Part of a small language model's weights: 4 heads of 128.
MLP neurons of a small language model. Each row is named by its layer, matrix (down: output weights) and neuron, and shows model dimensions 208-303. Each number is 128 + 24 x the weight over its row's rms, rounded and kept within 0 to 255. Numbers have three digits each.
Before each neuron's rows, "fires before" lists the tokens most often just after its 100 highest values on Wikipedia text that the model never trained on.

fires before: "\n", " |", "|", "-", ":", "  "
L3.down1423:112129146153097163107096145121129134152160152136162126092156178105117145101146129147151106109167158113125149128109137095170119152158133131105114146159139122182118075088137075123130128178093134136153134123117143135133138142156171128189126115125115148128135091087127131113123093138109155102

fires before: " |", ")", ".", " (", "\n"
L3.down1944:142132101121150127079137125100110126119149183125098093110135104149119166111144121131137125141137164168138108151120084137093126131070125147088138158125074132135061138069092123135101126103113139123134146135087133154131134140114108144157155111112131136124100144159127120158153132109139175130

fires before: " |", ")", " —", "\n", "."
L3.down689:168126073161131130124125101101104145130143149089126070132145092138094118122082132166118098063168160156107128118128125104130151102128125140103119153173103120147129129130094118106125100116165128128111138114119121105142109147109137162151139118106100147076124068162138096090101153095166166140

fires before: " |", "\n", ".", ":", "–", "  "
L4.down891:090106147182177132136093114151100114090121112121123157186141159141144112150152131139166128131153164124116121115186133106124146118140112130149122119142162117069157126170122127140114168075125103135108111119135119121154117119159096100139117150107152109082130163121101149128145168128129100129

fires before: "\n", " |", ".", "B", "L"
L4.down1142:146121124149147131152119130163135109124140132153152136148091151131099142169138147115152097125157159142135113139150134126123079126104137124152147149130146135106114146124120100123117143081100102134137092081118144114165112145122133122188129114121163142105156146109120140108134133124120132101

fires before: " |", "|", ".", ","
L4.down251:135150135151173135101064103137125142144132172113134086141105114117116119148115174141096137064112145144148137139168113134142116111093129108169171131199137081154136146141146105115156146185128121157093109104086143123124120145113116153133130128148111095079142089141143168100150158154133058109

fires before: " |", ";", "\"", "'", "5", "."
L3.down525:122111074153097108164117123123144143125120166101165120111095076120128125093146136131123120084136130119136159104143088102115149156133118075125093121145163136145133127058123122163150132165151110143129096133140147086121138151146188130115096112128114119091128124086130150125110145113105103132

fires before: "=", "\n", "\n\n", " |"
L3.down1594:117115131100109121177137111125109124134070186154108072160123091093109113091113139114133153132129116102122123071120112127083162112140097120168156117092092094072174120151136140106149122122135106150142129133167152136142159075126119146135118149137135145142164180103156130155151134147124116146

fires before: ":", ")", " (", ".", "aged", "\n"
L4.down1693:080162142129108171122110157156168128138163114143112129175122165094132096163122132122095138161168127084126141112086112115126107162098133170114128140138125124133070132115102128128154121073138062112128142157100074104136108156122131109111160126117114124127086169153138094119170117114148163138

fires before: ".", ")", " ft", " m", ","
L4.down1562:135126144126153085123135101119117143155107171124095096112164150187132144100099104160129108162095175115115119182172136130107102143126132101187168159171139114147075144131166097157101138138131155143136160126131123125180151121136105123126146119129126191114138182158055119106147117141125098120

fires before: "|", "-", "  ", " 1", " \""
L3.down1172:120148107171163123137126129131182166125156162093126128153082158138109102132109105098100099108094129135142121150124156080096082139144125162085124173124140137187092105147118124112092171127141099104106127116139136129156114146126092124105124142119126123093118111131133098134130153100121131139

fires before: "\n", "\n\n", "="
L3.down1903:142157143102120127114148072101130137158139196120102073133104091087104129102105125106149146139116152111100117127120130123175178109138120161146157101100087110142143098145131112169144110138136105112131202143173124121165133108106173126145082131140122127163163108094128098099144170120130162151

fires before: " |", ".", " 2011"
L4.down1596:117131087101129103161151162104115146140088148104136156127092112154124132112117147090107154102134130115131108103146107156115113109124156121127128087121097150156162156127107157173135148135135138124154096100131137099146098088131129102162105113108144097144133116097148122092102134115125157132

fires before: "-", " 1"
L4.down1060:142134115108126135115110123111164124159094134076118121118130118178155113113156119060128136121093111209125128131101175136143109136136111094082109124132162141118128150172128111147104146109125112093144119106157125121133114138143088138137142143097126159133130132183134147168160119114112134150

fires before: "|", " |", ":", " votes", "-"
L4.down1928:133166124127162149107092145095121140124100135116170172062112141102105129164137151133098077156115169149133098112119175134163133149090118156126108130118142127129116126123151142112129144130165141075111117092087138138153123124136087140117121129180108147128147074091135164143128129141119112159

fires before: "-", "|", "\n"
L3.down821:141172171134123156128126098146102116139133152150099130134105115107131106150108164162138128101140132137121117127133189139097117125097072117108154115131096121154088110111159129133181140110122097123138133098089126135162178161130108142126173149143096173129147100108133118129163143143091105131

fires before: "\n", "\n\n", "  ", "|", " J", "="
L3.down613:147149144101118104122120119136169158150136184112176092109131182091097143129127116135108154107142139168161140127111134096086168104158122104105127128106147152147158124088104088157107115132130081118138110148149143143164134147118163148092130102150106116164129135094098155128158085118096129135

fires before: "|", "-"
L3.down1123:124167158162124129134136157150086131128080106139173162156153083110169085133105144151135112142142127133136131109160113111131156099100082119145109108152094131103175069121078134140160150126158147136122137112135134177126144170132131160175154148136141128105123116125149120116143109094148097146

fires before: " |", ";", " —", "\n", "p", "."
L3.down813:124080120140143173172116068129130147160116093112128110132119105133114154141133157155108101092168126158167068140115129087172160145151120087104111123159112156099098110066146119098146117159114133138138105135141128126111150187125162131142144096114124132081142089159098145116151145098127108128

fires before: "-", " •"
L4.down928:130109089139135129121109144116141109118100135067123123108115135159120130108145100088112095099128095142117120111130137129120094137135137124125079175097131105138120101167129136137121147150121123127132128149166140138140102058122086118162129138116112150131102135181106122162137108091147142130

fires before: "-", "\n", "|"
L3.down503:125159162101118149096113135170157132153148148115135134108137210117124163151130153135103083155091146157109104102135151096189115149149110152096113105152142131162138121135130101137116139156107170101159121120098114138145120159119119139140146115130143164152153084115153142124104112090133130114

fires before: "\n", " —", " 0", " 1", " |", " –"
L3.down1399:116116117156124145108162077109159147158142172094135102102152176110112167118138135140137127107149153167157137123112139100097142128126129120125118131154105147118113126085142097131100134132123085140128156138145161155130126183147143122134140090127114158125133134140136125163154078111138132136

fires before: "  ", "\n", " .", " —", ".", " 12"
L4.down1417:144157115127130108109127095151149143135140107124082119121122167155137117105096090108158094170126151120146187110134077120125132138185152113131104135134139151151122146125120139125090135097102114125080092116117114122180148137107092113123114128093133110109075150128127131097145147139125115124

fires before: "\n", "  ", " .", " 1", " Anthony"
L4.down386:134154130111154102131115135117112124132110148140129139131138152124141171170129097114159133137107128144127176121128070156140117096115117149129139140105126148116117117117118200112131122094129109099083121156148123115124111132132128133140137148103153121115109092139125116072142155140112150111

fires before: " |", ")", "\n", " J"
L4.down314:142129130130159141173156119155130132124119091131131148105136155128107131117112130149120132152140138128113128140158128136140124108116096104167123156141107158124105163135118138104148128112151131135124103103115148134155136119102147141157129153162101151096118155148112132114113113109126113140

fires before: "|", "-", "=", "Re"
L3.down173:097154080141152146126139132133189110120144146111119104136121139128180155125135100090097105095059093106103108119129147145138101138129142155124168125093119145158130109158123121154094133125088114098119105110176099081119114107129108105141148128162141150140127094184110090144103112090112165132

fires before: " |", " (", ".", ",", "\n", ")"
L4.down210:115081157113152157133084132115131111145097132130122085119173139138106149069147094132134145105128100140123113143201140132111095140135136107124149153185132115150113176121123138136150078181135132106130134178102134102139119102158124145157145089135120116114153099157115123099104168136140110105

fires before: " |", ")", "–", ",", ":"
L3.down644:141112104140138117143124149164122141125120146142174106095162106165116124117117126132141143136109106135100120123163127149120120139093118129166143130161125167118124175139128110131159126143114098153158107081163116177143118111139142129131149137187099116137140100101126139135133143111118129133

fires before: " |", "\n", "."
L4.down719:093136140115117155134102145149104151119100132166121142142145116166111106057107141132162188120136132152135133156164143127154146157076151134115141154165109171131118166144144148142099125108118144080136147139112116090118143136152132129161114116119159117125145157153125152150138124136118100106

fires before: ",", ")", "\n", "s"
L4.down955:173118159102152132112168127103134109117165163158105115168142111113158139154119111106124150122099146144039141131118129129167101137139121134120159106125163135167161142070125104140113131139156130141123151153147133149134120172098141126148095116121116126148136113138110115112094147128131139093

fires before: " |", ".", " (", "line", "\n"
L4.down1366:131076130137133156115110142167096141111123134145136132157140124114108137117136146175167134135130181124122124129146095115107159151132118113145133148139146138085121165113125103133119162115129117126135126120134123123117103144134106161166124142119120145113124146123128149108145140120130125121

fires before: "-"
L3.down1419:145137113137123135129135137073110143153095119126149101122159105128141122141094188158127154175125143144088159124097076130135159133135125104105126135160130139133110136122110149118119165098103110125132112085130151105154127187143115109157151119152129169152103127148116147129136129114088099129

fires before: " |", "|", " L", " D", " W", " GF"
L3.down1047:137149125156147139108083142111120150121109084168141107085193165135126128126133127130186116154095128037116114114130105133146099109112102140164126113160146169079098119146097176151137160126099105120115159097100126145137150129114128132119121118108162120100099164150114088127147129157141087107

fires before: "\n\n", " The", " In", " A"
L3.down120:142134147106148057148155118124113166162131127107127124144125112126114156118142103157102144116175114104141069121142131148133119133133140128165106153134095121151107120121143164138120170114136128127111137157119149134145159137127141114086145100148125143110123146148109121091092074129135158116

fires before: "\n", "=", "\n\n"
L3.down1591:148189111111129144126086126117139134111085163074124125153125125107114128104111103120139136141114100131102095142125098115116134132145099183146121133109101079142120122115083120117172158103126099142126146109181138114104155107123125137111166103123095134146143139127113093117117094134161152134

fires before: "\n\n", " It", " He", " The", "\n"
L4.down1131:166144106133150103108091156145125129136130137097068139172105125142133139146154111104053119097145142143101100109139134123141046148108172135098115133139145125160142148147136128115128179129108114123130141074084103114134161152123120130127139109148142131138109160154084120144176126119117113112

fires before: "-", " Party", "|"
L3.down982:167159156109138142155126088080114076109145114111155128101097117146124151131095128094122078165122155110123152123157126107144171137126118103151128130132113136187159132159109117115087104117095126091100088141112143111187100158065072121115142148122142154160116089108135107108111144139129132136

fires before: " |", "\n", " -", "0", "B", " –"
L4.down964:129120149194176133148126110130110163137097155136142127146097107145064125152135130130123129100138168152119083121164123122119140101101134092119145149142135111136118105124154107111089164129142096157106112108127094148139113120131136132142128119105132164115123135111111144111122146142114135102

fires before: " |", ".", " \"", ":", " –"
L4.down1967:136098086112120169108124125130111092154138147140093131158149166130104089172127151134105112129147152140152135088114179086120096151107154147114115121121147161127131146135112119137122148130117133162166111098072086125123152156118118133121135118114143145163137143100087119147136120168141121129

fires before: "|", "\n\n", ".", "\""
L3.down667:134105147142135122202141124130083109116142144131106152146123093153131107091122132146162123114136091089100122112142119105146104147111095079151101112138112111102134103096097116170157184138148115132150074141177159146150154132145122091118170136113133114114138103158141129135103116147112131105

fires before: ".", ":", " |"
L4.down1934:112144097140127132188128135113090170122150117163155115105135127109126094137149103132176163104127108140142132117156129132112137154119156122137104144177106128134122141132155161150188172146085157146116126086128127133136083109146156156157115133129135134144109092112158130071106102129122143147

fires before: ":", " (", "^", ")", " |"
L3.down1241:098163136147142145144151141155141140093121144132106142154086138119136130121113155100119116179186143118109095108083105110156098179108139121160109150157155127139138165155118133122128138127149116128147059136088098109130111126115120130109164122152133123160103124075101178207153146150124140133

fires before: "\n", "-", "  ", " 0"
L4.down772:123124110124149106117123110093096143138106139119134145120113148168092162122116112137142139115121154124108133159127151091097136086127153102137118134138128137101170138123142091135120176152123095161134125147124138107157138146141114149156140109156116156140150133089136099137152103083104094138

fires before: "=", " =", " also"
L4.down752:152140149105113157102109100103121146144100110139123139136136115125116100149145116085166126107046091126098141091116139172173149111136145112116148131154145139119163112138159100089106133113117160137109188108124140158133155131138176183134125122125136142142139150129079108144108151109127153111

fires before: " |", "-", ":", "|"
L4.down1951:169160161137095160124123139159131109122164193156140163094141127145097121150143178136163110122133143131125162128131113133104114105118131153118178120130132136088123110118163122130128142137141126074126056121125138136101123125148116134112120158129084175124164131109165148099159091120130093099

fires before: "=", "\n", "\n\n"
L3.down2000:133129156090127164129103117072133120121152133147122147130116133131119144118124174095102104165108155062115088121129124135103138167086155090131140120122114148148094122116115088151101084138084068114125119105125135159105146108158134159125114125105118102156086116122115098116145156135130185111